Part of a small language model's weights.
Training: a variant of Muon for these matrices, 10433 steps.
MLP neurons of a small language model. Each row is named by its layer, matrix (down: output weights) and neuron, and shows model dimensions 288-415. Each number is 128 + 24 x the weight over its row's rms, rounded and kept within 0 to 255. Numbers have three digits each. A neuron's up and down rows have the sign that makes its largest values positive.
After each neuron's rows, "raises" lists the tokens whose logits its output raises most directly, leaving later layers aside.

L14.down246:121085116120105126134152106141119108139123141136123119111144147107158155129127066094155092169120169125064147139151139147148147124086159151109172148144111156160096109143095155131127137157146066119149134108151099112153144121103138126099124123114146139161133106099097136128117142142123110143177124105137102133113097112113147142144108104153144129123127163116132116091129104132137114139108
raises: " featured", " contained", " included", " involved", " represented"

L18.down472:133098163139110092149115141169114139100106155123093125111137087132099107166105093162112079126124100098147134140146157120129101126111119116119084141097132145094159168121153116138134107116117120143146098124129162083176116177145133134117150111125137151143141118116110124143097103168111134135117131090092108145172127141160143144120115145191128109150103121113156150142112124082090149155112
raises: "09", "12", "9", "07", "5"

L16.down470:123123147133087151110138155152094118104109162093153113160134142131131143118132127162117107148127118139116151135121103139121107126134137106084118095072152146153110091141138124122130131127159122168105051161133122103134121119153132161118152133100106065088123145148111147174159115149132143152119114147166141162145136127157092162148142122094136086099124133146149116108121130134098140136128
raises: "ous", "rate", "ries", "die", "rian"

L14.down241:109114178112100148116065099187158119094134197121073080128135142125150118168110132116154151146123158112138107107109136160143161131074129108142124133127135153118115091162111146103132111153119157116082169181153157107129090122123108115141154159174173120148137142127130127138080130102151133126164138126128120125137133097118091134107117169151168109113126075120141126107123132113146086156125
raises: " of", " Of", "rate", "com", "−"

L5.down466:095138131079118113117137111152119151162171144168090127116153161141153101146115137087097151132072142127141096091111152129162123126096126124101135125106132170111151100117100118144074136139159144108074115135138140146114142138093118155102150157113144091104113078111124131151121114166091185109135117094106153086110127171117097102130114114146133120096108136129132088120112136120159104158092
raises: " of", " |", " Of", "ical", "."

L12.down39:154150145134102065088146123145105090102129093121125136149077056120090127120159155137110157111185104139133070161087138109143089137163144122165129138161117129137175123121119120126105181140097153133122148147166138123129104127115132133128114137103157152129138143158127156140129144126130112102117120090145084087149161153166095098129148126136120148122107058101089103126112133132136146081123
raises: "able", "th", "ably", "ability", "ies"

L12.down295:157102124146134139160129115135117160165137130134149130101132150124132135160115122166134152108115112174110154095141156121094100133119144119154122116155131157084146152129098176117114112114112126105084116092152166130127156164155148097144077146104105136055124150129125094127112119113127129079138083102179139137127133143102161177114153093142126130147108133094135177102141124068143119136138
raises: " also", "hil", "iti", " subsequently", " then"

L14.down7:078120126104117123131142107119116171099116176084110108108141148075123147120094152118122154101144127105086135179108160155111138118150129149157156169154149087079130124110140133127120144099131153152147105185121127086152123157143145167131095133110106128142091145100106124138112131115133134080145105114078145140146140135108132096101145116125115137130111144116122081152104120113147119126138
raises: " 39", " 37", " 40", " 38", " 41"

L16.down88:117127134108119192123138128143103146077148102145123107100139130134145114142149076105133131153119134111109172110110157119107139181133107126138169149108123125116190103144118141081122101143117144161153123113146169098109137109157110145134090108081105146118103101094092131147136120119119156161148089115086158139163105079071144162120124102119148136110127101129146084097124141120128115119130
raises: "o", "tero", "tan", "so", "oo"

L14.down30:137178156175139109132147102115124109189092167108135127064121106157142165148138150112112122130084117176138097093114138144175117097145177148101117107090108140100161117146108146132097116107054140123136100144124147148138173137137136122123144134130069094099122127159137153145126107133152095150124162128098108096160104144120162101140127138136124088105126109124086066136118091094139137112133
raises: " simply", " also", " better", " commonly", " style"

L10.down454:131096175157106129137165132177146143089127082168129173167158120177137127149149099123109154116105129076143090105097069125162160130105131140127154104129136142127081138107125121159148162118133146166171165124131153183110168083142131146121157127141155126081131139120153123092075159114147117139113102134132142075109125085123098136105124110123124121151084106126052202106154162135154129103099
raises: " use", " reference", " available", " sense", " difference"

L16.down273:094123142138115160124084124126043145135101129151173140119127127148186110108119156088144139147126101120105157136092118135103106107159115111143116126128105119154153151124107173110153119104122121077114125109106136152151157155162116130090126186163127133105200106130112115130128120103098133137140134139103126114131148116145164095139148124168112151141136163122124092116136150141132174157154
raises: " 66", " 88", " 77", " 33", " 63"

L17.down352:098142137139143144133158097120108151121090129124117150122152102114142149159144133129112148137117087144142142151120127113130164114147128095113151229107093136100120158099152165138127132151107140117141122118128120116136146128128117161096140157133133127137152131128147124158127141115094154132129169132134136116128164103096152132131125144122110133158164118174105100105143131148113124101138
raises: " 30,", " 28,", " 25,", " 24,", " 27,"

L16.down460:115084072136135117113111111146146135084131123100139134093099126103158130114143102140150108108109154130131100109097139137146115122116115130143126130160108141157140147128102158118114103153142158129147140114142123149107143079091140114171109140134163112112122124105137146119125126158101150142120128095116097106075105129133144123149085118106174150136064100095150130121174136178116098083142
raises: "-", " Hung", " Ky", " Hua", " Chan"

L15.down448:107138135115131148129115138099122132151130137139116083129149124116091160136129131102170183130086118118144122123162138138186085136124163113093116144119137158134134145107115138124148128143091123130135095135170137140156130158123159145071120132150110116097135103117139145114100124089099094138161129133133153160115139139114123127130169128119081135091130145155141084144121110095125154110114
raises: "tu", "ya", "i", "eh", "ima"

L16.down195:157109149137124137176141133130148098114114167127091150131115119142150151150126150133099103156103141141103156163170130170134132155153102122123127246117099144125120156094127129106145162148160143142138137142135104156121134076184090115120155160121140140107101173131109102128099123092154108092147117143143146119105131116156100157136122156173158135156133119105122115140107158118099068120098
raises: "62", "13", "32", "29", "24"

L15.down55:081180168131103156136128127131133142104149093144125113111144154126119094151120127082131145103167116108142137124115117123151139171113153160127178180113138100161172105116150143192110119119124138093114157089111083129168078140136127150150171124086109152133108085138123146086171119119105151161134114130147177158147152123118123137096165149113160156134103151137140134110130128164120078146130
raises: "do", " Janeiro", "dos", "ras", "rad"

L16.down360:099094137116110144158130145111125122108095187110132127115105170155120123164122141162145126125151102157109129149137129120099123141110152095155138216149061070139152104118125143127122119109131110069098116132148101110121154122119101146177130170087135150108127147109153100142130145110082126102110147126100105133141099068150126106117121134132114169129128109120104113094120108113108130115118
raises: " one", " once", " 3.5", " 2.5", " 4.3"

L13.down520:139078134094166096151160117116139105142143141127121136113114142097116107114148124109136044122159145129091046077131105079117079111129120134126144099110139118154146120123164110132102121160123117119129127116151153144159094144106135116095148126100179128202131137143112114166116110129086111158157138175157144093096123095122146148130132139155136141122116095148172106125116188118131171141127
raises: "rise", " their", "lets", " another", " them"

L14.down561:140123157150148126133168127113176133117156126144106106136092124133150166130127122160108120111135077144116148110170092139111119114136163119130101158101124140123125173055118110151141125102119096122172138117148104195100155133164098153142137121112139140107112116092109111129139123121108122114120117112147099132047125163129106161131128147143066143138095088137163113149186131117134116126124
raises: " reference", "book", " Prize", " Professor", " Reference"

L12.down331:115132138172132126104117128117150132135108089099125141134135121130142104103144133112142094160104110127137117129123116142163124120124121095115135255168159099127113194135154143124149162134116124139099123141126127117110116125099110131097123139155137123150140118141131131168126096110097128124184102152100099140139126091177156088137113102127118154149117125140154115152138117123119124111152
raises: "–90", "–8", "–9", "mit", "over"

L16.down529:118138103089114164082133144121120173119122139085114116090113152129175160151102125129140155140135140126061100103110118115119139109149154136079113124144147100140131113140123127092107086139132130115107120127166107097114127097152130131135096136110126153165162137152116137107151114127111118107129106119157163121136114113151133163144111119133128099137120121130113122148131122072142081175117
raises: " face", " attempt", " form", " compete", " report"

L10.down225:106145125119128152094140130131099130123148146138104137129152124116088106151091102124121098128110120139141158137111123136107136158135173149165132136132085138188108165110122119106109142124125141139135163100143113143119125143149104171133173162119183144105123150124112145115078152121127127080161105172130106109151141148109137124127128127159119124073168111080098113107155165165144135133128
raises: "\"", "”", "\",", "\")", "19"

L16.down155:093137141121123105152174171129148132105135135164176106102142135145118094157128101129135117101119120115105119136154139088127122119109155057117081169122100144152132135101119127113118100171127101205150138104129141127135114169101112137103178124133086139097135127126135115153156127138172147114093124130100141130155131139095162130126140138126143126120128087146146118173120139116132122149131
raises: "06", "08", "17", "07", "9"

L15.down21:077144080097166188117123137172092166143146145139149178150135179149100108176133112105138130155116127106125124069170108106161134079090091127111144203128128120171083163102125123132097117155138118139149111138136160111127141123132104121080106160101157137105146149138117151122135143109171142136101116169137101134101137150095106134119136143108144134104137128073131078091130165150144138109084
raises: "ian", "ley", "ians", "yan", "ney"

L17.down212:115141142098158144111136127151125117124123147110140111097118119119131131148135116170114099106149117160119089174132156107148141117118144101114115180143111126151150111116145179111131176134132135133141125106135156142135131130147105116103130133144133095110152112156094128083067141145156106180127110131178131148129125128134123135134114118180131188132142123187122138103092124117129103139137
raises: " 13", " 18", " 30", " 17", " 22"

L14.down188:093129164125159094111122106136077155072123166152104107148144105138113159145130145155108119110122165105117107123179150123151171135121094132129164139142161121157124135117109136138070149145137120127183096136120110168131101147124158126158167127125108152126097121120130104114141087120133112130127143146129103150146133131108121142156144109105113097114106127136137100126125137218121111116124
raises: " education", " Education", " college", " students", " graduate"

L18.down380:096133134156140123131136133123129120113092161121135150116130156168146091124155145147150144114151118136145114136160125146160133127164133099136144216099131120100102109142131092138130132158107100158125146129113173104133169144122139079142093153149128093128150133134092147098127092110110123145147161083113128133168162140126109144158151113114086170099140134128115125150102126154152109120141
raises: " D", " A", " H", " J", " B"

L18.down185:125115137128112159146107167161143134133120128109141174113124102126159129140095144143136091170118112125123108145138146102203115115155147106133105112122121150168161139137174123162170094153134121113138145164107128132096134130176089123101153114145138114115108168155117120113133123143106108112141103132084173131070165104136111118098081117114136132132131084119141194095156118103102090143134
raises: "held", " Plate", "box", " Missile", "fall"

L16.down140:090098142109124145144125172133110120124092143103126156146165130168133154113177128152097102127101112129119118114120095087125096145104135150112111152155116148135114123125116151117136120122130122162099140152147168123173172154132122154139102127132109154129133139148154162115117161115091129103109101175074118084130136164110138111123124121156123113123105114147143136083135125152108180127157
raises: "tern", "tan", "ky", "ch", "oon"

L14.down568:085142138100142167141144165099094150118079175109154144160105097120150154120101117127120147157136111114074130107114135138111133148113155104078121169141139120114150118141091157148114099145138158100094129165136162139100103118205129136143161099116146149127112120132132089132110123145182137130114127143123093153131106080058069142168112144108172164121099133132120113128134135141103131180121
raises: " list", " set", " percentage", " process", " selection"

L16.down560:140123153105128164112130114101120126110128150114156143127111146173150159130142162100114087121121150164116122116123118145151135143173177118112080164130137116116124148095101171098125193117148112120114142115164175092107143146075179107122144154118101121115118130122154095103115143154133118028165149127114140111120159115130146111141141110136149121134107128136119136129124141086129112132137
raises: "in", "El", "La", "On", "Re"

L12.down351:165132126130098100105180136130087159175103117102138130137127107156164132111131155143149141158111124173165116083103102132131135119172153178182145170108147143126151131124112157114150124156123146085117100108107128125145147116092160110140122145166124133113162105139175119140149115146104098125127136104164083087142129119139159122151109126153133132084136125176170107075108103128177109114091
raises: " simply", " commonly", " known", " referred", " notably"

L13.down215:116130124120149114105152147107154131157159126152128112102119127128106109132111108138110123144174130153154135127115161089111099087126139144162171188117158105145097125136117108130137096110104115086110144114110095140101077142127169142150113151133150172157151124124121164132159109084074152155175126095116090121189129138120155152136117118123089124135132142126160136099090087163132170150105
raises: " 800", " 1,000", " ", " 1.4", " 500"

L17.down36:155129118156085110093093124105121125145094128104131144170114169125080129079174150150128123135159150147095138112198117134092118125152124112127160213157141167113171181102158103106136138139122151101114154150143122119121164120110101116088132149124127138123098065128134159125157128166139098113149139108150128145139087112103111109142078119119121133094114122129100106136098108090100115135130
raises: "C", "CP", "A", "P", "TF"

L16.down330:157166143134060082142120142126072140123086122134098081128071106120129140133133130106142135127106120163097120129115153131151138148106114157137183118104156109120142103121128132095137144092102164154139121101128108115184084168128136114103155128103176132101159127057114136137102160140046174094116124119163139151133154071133108114109127142090139106174111097147116127117124150114153101134119
raises: "ize", "do", "dos", "izing", "os"

L13.down471:119124141104098159138121148153103173149119172124128160154144133093123101097147173122119144134146104112140159128110137139174114161128117113102119118106127085150149142137157105176152142100105128112136128095132150162127093138133115169185091129209109168123097115107160140130098163149171093144140122110137147125157090134149148104103100118141119120155136065125099138118120168155116150141120
raises: "gs", "way", "well", "ppa", "hill"

L17.down515:118131092147122108127141135161132120145140097145122125097133110139129135114121122057075139124160142082144135110169098172122101127121131090138111128129112127159158160106119101113164143066134103099166117135141126122142125102105174115138097144090160122143133118120155129136105134136154138134129137159137111113135138150135167160136125122099109157130132115134087095101123113119156120166177
raises: "ova", "ov", "ic", "on", "up"